config.yaml
d_model: 512
n_head: 8
d_mlp: 2048
norm_place: "pre"
qk_norm: true
attn_scale: 0.149
init_std_qkv: 0.0264
optimizer: "muon_variant"
weight_decay: 0.018
schedule: "wsd"
decay_shape: "linear"
final_lr_fraction: 0.0
batch_tokens: 65536
steps: 7909
MLP neurons of a small language model. Each row is named by its layer, matrix (up: input weights; down: output weights) and neuron, and shows model dimensions 400-495. Each number is 200 + 40 x the weight over its row's rms, rounded and kept within 0 to 999.
Before each neuron's rows, "fires on" lists the tokens most often at its 100 highest values on Wikipedia text that the model never trained on; "fires in" lists the words (lower case) most often at its 100 highest values on Wikipedia text that the model never trained on. A number after a token or word is its count.

fires on: " High" 17, " Fort" 13, " Shot" 8, " highly" 7, "According" 5, " Mc" 5
fires in: "high" 19, "fort" 11, "shot" 8, "highly" 7, "according" 5, "kyle" 4
L2.up12,214,210,140,173,200,305,208,196,157,192,238,194,173,181,214,235,231,247,214,148,202,228,256,203,192,190,144,269,217,213,178,134,237,193,194,246,192,255,290,171,223,145,172,265,173,204,275,137,195,223,207,161,213,166,210,147,211,139,188,219,195,184,212,201,169,122,200,172,172,212,185,179,161,186,240,109,128,221,176,190,188,215,138,197,208,181,187,268,201,142,242,229,169,164,220,208
L2.down12,271,223,191,225,183,223,217,200,214,252,187,203,170,236,204,173,217,212,165,180,161,301,246,237,91,232,220,235,227,175,166,210,246,248,230,205,179,237,210,275,195,223,159,180,196,196,245,229,197,176,192,179,276,257,214,219,173,198,200,180,213,156,139,255,176,262,136,232,174,182,219,137,173,182,311,198,211,126,124,173,158,174,161,123,223,228,248,153,225,170,285,257,210,264,235,151

fires on: " that" 63, " there" 11, " which" 11, "There" 7
fires in: "that" 63, "there" 20, "which" 11
L2.up1705,201,244,203,59,218,257,175,271,186,137,187,177,202,152,189,232,215,110,250,226,259,116,113,253,181,169,247,205,180,141,195,215,225,186,182,226,193,218,223,191,257,211,174,192,208,226,252,184,218,180,244,161,192,259,215,57,156,197,196,189,146,201,271,146,277,182,221,186,181,209,178,194,295,211,174,193,194,184,184,98,118,217,147,236,174,167,188,175,128,193,178,214,173,210,186,271
L2.down1705,138,158,155,348,282,147,145,190,183,213,169,250,175,284,200,121,192,172,209,273,163,245,222,125,227,237,171,192,205,244,196,160,173,185,174,169,193,127,182,202,191,167,140,247,197,200,180,155,265,130,218,203,228,220,201,186,162,174,200,181,231,140,247,238,240,117,259,205,204,206,137,174,140,129,190,147,193,194,227,250,205,221,177,145,216,277,267,188,171,198,148,195,184,172,191,225

fires on: " by" 17, " from" 14, " when" 9, " be" 7, " during" 6, " work" 5
fires in: "by" 17, "from" 14, "when" 9, "be" 7, "during" 6, "work" 5
L7.up682,206,174,202,222,201,234,221,183,181,207,206,227,189,178,237,226,144,202,179,166,231,223,176,190,286,260,193,239,153,222,243,159,181,202,166,206,227,169,245,330,136,198,243,219,208,247,242,197,160,128,169,168,112,113,168,248,137,144,283,148,275,228,139,205,220,193,225,208,215,292,229,208,242,193,214,242,232,206,241,250,138,205,162,139,205,244,191,252,182,197,165,207,233,245,237,213
L7.down682,163,234,200,231,172,195,130,173,130,152,237,174,194,227,236,202,216,212,239,158,185,207,248,247,96,186,258,154,120,235,192,131,185,216,234,232,300,249,167,243,251,220,224,213,231,220,99,202,227,201,235,228,238,181,172,257,179,208,207,189,159,199,204,237,138,180,245,202,225,183,168,251,208,247,202,163,230,152,216,231,216,229,202,236,240,217,141,105,237,200,199,169,266,151,236,203

fires on: " following" 26, " due" 12, " after" 11, "Following" 7, " died" 7, " Following" 5
fires in: "following" 38, "after" 15, "due" 12, "died" 7, "fight" 4, "cause" 4
L2.up836,231,134,192,264,214,263,151,208,149,184,274,126,202,210,226,297,164,194,206,189,195,256,174,269,234,279,219,220,204,104,238,211,209,152,234,205,186,202,182,185,169,189,244,257,258,125,176,201,210,229,263,147,246,166,253,148,244,156,183,182,190,235,263,198,153,198,218,257,264,241,232,131,219,181,215,267,164,107,213,236,193,155,177,187,175,242,187,216,209,165,206,168,217,148,256,214
L2.down836,170,204,189,235,156,191,223,168,178,245,191,214,185,195,186,263,222,178,242,183,183,214,188,163,239,197,126,243,290,193,208,184,156,188,226,264,160,199,181,163,229,222,258,209,291,154,229,169,204,190,233,204,110,227,227,177,155,197,253,203,143,226,273,180,226,133,231,209,254,125,235,222,258,192,238,224,246,204,226,249,140,159,98,183,275,220,221,230,315,225,189,239,181,179,196,217

fires on: " be" 16, " works" 9, " construction" 8, " work" 8, " developed" 7, " we" 7
fires in: "be" 15, "works" 9, "construction" 8, "work" 8, "developed" 7, "we" 6
L2.up1568,235,207,262,141,184,205,178,92,203,235,226,224,189,218,167,195,200,220,193,209,255,89,165,189,231,253,208,214,210,180,201,271,211,247,204,181,193,218,148,194,239,211,152,170,201,196,203,134,242,163,206,230,104,167,122,177,166,141,254,118,218,201,216,224,201,306,182,139,183,313,196,269,229,191,119,157,214,215,211,207,130,221,163,216,202,251,221,295,234,248,173,198,195,157,140,181
L2.down1568,194,210,225,212,244,179,206,246,184,145,158,231,171,159,168,225,217,146,196,183,125,260,211,195,193,152,208,159,251,241,246,188,154,202,166,215,149,138,214,231,230,192,186,214,248,223,189,213,170,209,190,245,273,185,222,209,249,155,165,278,277,171,161,252,205,195,197,207,165,61,215,149,199,209,272,188,168,187,213,165,185,219,187,238,206,141,213,176,134,172,236,185,188,294,244,186

fires on: " there" 35, " There" 10, "There" 6, " Round" 5, " poll" 4
fires in: "there" 51, "round" 8
L2.up1512,102,200,307,135,208,160,185,182,212,199,227,157,171,150,158,182,253,188,341,187,239,164,161,203,262,167,301,285,179,143,133,177,203,196,209,184,230,132,224,215,157,200,191,232,233,254,175,248,180,185,200,154,196,198,174,215,225,262,211,222,229,163,234,213,202,220,148,260,203,183,128,239,196,233,232,213,239,178,175,203,142,145,246,216,203,252,197,165,142,217,222,203,157,195,200,239
L2.down1512,151,200,192,197,191,143,250,124,189,177,156,187,211,233,225,210,192,211,269,145,179,149,144,176,260,176,193,288,150,163,184,126,184,176,201,241,231,159,175,223,171,156,205,216,178,261,126,230,240,135,227,192,194,253,187,163,216,207,211,217,241,169,214,195,243,176,189,193,217,268,106,247,152,189,179,169,258,267,220,146,130,136,180,243,182,256,226,189,247,218,237,174,114,158,182,208

fires on: " as" 17, " into" 16, " through" 6, " Score" 6, " to" 5
fires in: "as" 17, "into" 16, "through" 6, "score" 6, "to" 5
L7.up920,244,254,178,140,240,204,159,214,258,170,257,187,217,271,278,176,131,158,229,175,176,225,136,164,232,163,163,168,194,156,152,176,197,321,156,124,257,188,250,191,195,221,95,109,223,210,215,160,188,229,177,191,240,218,241,183,160,241,221,148,156,160,225,191,231,217,211,260,221,237,157,180,198,185,216,223,151,221,266,187,189,166,193,202,215,170,228,155,177,140,194,189,197,240,204,216
L7.down920,207,173,203,133,166,239,202,126,240,196,236,164,256,166,261,140,186,193,175,194,205,203,190,201,195,259,174,209,254,147,165,178,190,178,225,245,245,195,224,220,192,167,260,207,123,209,139,235,145,210,163,178,147,157,52,196,173,203,164,198,167,190,238,199,230,276,264,205,181,201,233,155,178,212,237,184,195,175,146,182,185,197,175,207,222,202,211,152,277,171,274,245,243,227,125,288

fires on: " as" 97
fires in: "as" 99
L7.up1656,181,247,196,215,147,283,257,185,193,202,170,174,194,141,187,207,167,211,207,200,237,264,268,231,178,196,211,217,180,225,125,156,225,181,189,243,190,201,207,252,151,162,160,166,154,238,155,148,192,185,146,211,182,225,129,133,188,222,193,30,170,178,267,186,104,226,258,274,210,212,198,195,181,183,195,221,191,270,202,232,240,157,176,164,185,183,191,183,191,152,204,148,222,204,208,174
L7.down1656,195,184,182,152,231,234,275,157,185,169,289,217,106,174,249,193,206,258,222,152,232,290,295,156,143,183,180,212,217,179,215,145,218,177,218,182,131,298,190,223,196,172,202,171,185,163,100,141,157,221,147,179,206,250,185,183,233,239,150,258,220,151,172,170,187,259,184,233,271,254,177,189,224,153,196,124,208,186,188,150,196,193,211,195,275,202,213,155,197,124,257,198,144,173,163,197

fires on: " other" 24, " next" 13, " Second" 10, " previous" 8, " Other" 8, " second" 6
fires in: "other" 37, "second" 20, "next" 14, "previous" 8, "third" 6
L2.up1987,223,232,258,198,223,235,213,252,258,192,177,167,187,139,205,224,269,219,191,228,172,248,109,237,239,198,176,219,196,237,214,227,265,193,126,188,232,256,291,145,182,294,192,143,193,231,205,180,170,169,221,170,268,218,231,240,131,213,246,263,218,194,168,316,202,189,239,225,247,195,208,215,248,223,203,142,253,223,241,193,255,162,185,191,180,169,195,207,229,142,212,173,209,137,209,214
L2.down1987,267,251,224,174,235,224,227,240,289,139,188,222,173,182,231,241,225,169,234,147,254,244,127,152,277,164,215,222,144,229,212,237,204,236,189,221,185,359,245,196,225,175,221,196,217,155,241,168,219,229,247,210,254,164,249,188,138,178,183,214,227,197,174,215,241,208,194,132,279,133,250,278,159,174,202,163,204,185,229,257,298,107,149,208,178,122,174,234,226,149,178,143,152,165,197,226

fires on: " season" 26, " title" 13, " game" 7, " album" 6, " Pos" 5
fires in: "season" 26, "title" 13, "series" 7, "game" 7, "league" 6, "album" 6
L2.up270,231,256,185,243,238,166,94,161,137,235,223,217,203,226,173,205,274,211,195,171,203,153,164,206,167,239,266,169,216,186,268,210,186,226,190,175,180,193,159,220,225,164,186,176,123,191,238,312,204,225,191,247,177,168,195,251,154,275,122,196,145,241,182,210,259,180,168,206,126,221,187,249,148,184,196,165,248,119,192,231,217,159,239,220,174,164,179,229,235,135,181,207,234,213,219,180
L2.down270,171,160,214,192,98,219,212,174,172,250,244,206,208,218,196,231,221,193,214,103,251,255,235,221,256,144,218,110,220,160,233,190,244,148,194,209,206,163,274,202,174,203,182,177,229,181,191,195,233,257,175,147,245,178,214,210,234,136,171,227,200,217,213,225,185,260,209,247,170,233,212,146,243,239,209,193,200,133,209,204,172,187,203,113,171,187,202,182,216,223,141,243,196,146,154,158

fires on: " more" 26, " under" 15, " Comp" 6, " Decision" 6, " Under" 5, " higher" 5
fires in: "more" 26, "under" 14, "decision" 6, "higher" 5, "greater" 4
L2.up1250,162,161,179,172,231,221,145,170,174,277,150,197,249,199,296,201,209,179,192,221,245,204,260,189,232,184,251,193,156,180,219,108,283,210,269,201,201,170,171,153,182,174,162,204,303,175,232,200,153,192,145,300,221,202,99,188,231,163,146,181,201,258,218,215,154,207,197,193,200,160,269,177,183,200,159,267,59,137,253,212,179,230,170,217,220,221,229,206,225,206,225,213,271,191,252,242
L2.down1250,217,210,183,192,141,189,196,200,219,328,235,217,173,212,182,193,217,231,222,179,241,229,217,184,227,199,193,267,202,218,224,107,245,216,213,237,203,69,153,229,191,181,134,183,231,193,192,139,157,206,80,213,249,154,188,272,169,211,227,184,129,165,160,183,168,194,214,209,124,190,177,235,141,207,196,190,158,117,199,171,140,214,165,182,180,232,173,171,155,118,291,224,257,214,220,150

fires on: " due" 19, " because" 19, " except" 12, " enough" 8, " through" 7
fires in: "because" 20, "due" 19, "despite" 13, "except" 11, "enough" 8, "through" 7
L2.up564,238,184,200,155,253,182,177,107,220,259,143,92,123,266,195,200,146,170,195,194,147,224,214,179,297,160,192,255,230,188,160,193,143,218,168,200,195,222,193,147,212,239,247,266,167,206,215,189,211,188,168,176,185,195,129,183,227,196,213,214,199,192,142,133,184,160,240,187,213,234,222,196,143,169,214,233,239,147,193,222,217,182,199,216,194,217,209,213,227,228,273,193,238,252,191,197
L2.down564,165,228,194,223,197,217,245,199,183,214,177,216,148,182,152,229,208,228,276,222,217,172,191,197,208,213,237,190,181,203,173,164,253,241,250,182,161,142,169,153,214,258,76,164,200,207,169,188,200,294,144,209,147,141,229,213,265,227,222,214,241,205,242,218,194,240,208,144,186,179,193,178,210,212,209,166,215,201,214,304,235,204,217,103,240,228,254,146,256,130,155,165,246,213,272,200

fires on: " He" 75, " he" 11, " there" 4, " She" 4
fires in: "he" 81, "there" 7
L7.up694,222,206,210,186,196,185,195,251,183,217,267,258,169,174,125,246,190,229,195,181,148,223,201,130,217,213,156,194,175,175,197,205,226,193,115,212,225,246,198,175,212,175,215,181,234,155,201,196,230,193,266,157,161,191,230,182,218,142,169,190,232,203,176,199,191,215,225,210,143,226,204,254,222,168,166,172,226,224,178,159,213,256,214,170,181,237,232,233,195,164,227,259,172,247,217,186
L7.down694,226,156,196,191,221,182,182,278,203,196,238,232,220,221,164,217,265,191,169,200,248,171,210,246,134,156,223,164,229,211,220,150,193,192,196,232,138,504,278,112,179,201,148,179,199,251,140,230,152,203,199,213,198,221,256,266,198,203,211,222,193,175,215,213,224,221,245,185,209,150,202,207,179,209,246,149,234,179,213,124,186,196,238,159,200,219,184,244,266,181,225,195,238,225,283,208

fires on: " He" 30, " She" 22, " before" 7, "He" 5, "She" 5
fires in: "he" 33, "she" 27, "before" 7
L2.up141,267,177,250,151,245,232,216,214,193,224,274,198,216,107,140,236,198,307,198,232,169,167,202,163,233,203,238,158,142,236,162,137,226,189,201,265,209,160,148,143,199,152,186,207,142,174,159,163,115,188,132,220,198,104,188,235,181,196,204,89,82,131,192,149,195,196,228,218,208,230,219,213,151,154,203,208,133,268,205,209,187,246,215,168,199,254,228,230,241,197,193,193,200,143,198,183
L2.down141,222,213,198,177,269,215,187,198,149,108,306,180,232,192,130,144,224,252,229,255,159,261,205,168,137,230,218,179,160,200,257,181,215,278,182,259,190,241,290,210,146,263,201,194,197,185,179,209,213,208,140,207,167,197,194,218,204,279,182,158,190,236,256,143,160,218,206,156,213,209,151,185,136,169,257,231,215,181,242,76,207,171,196,200,154,188,174,193,191,140,203,248,220,202,227,205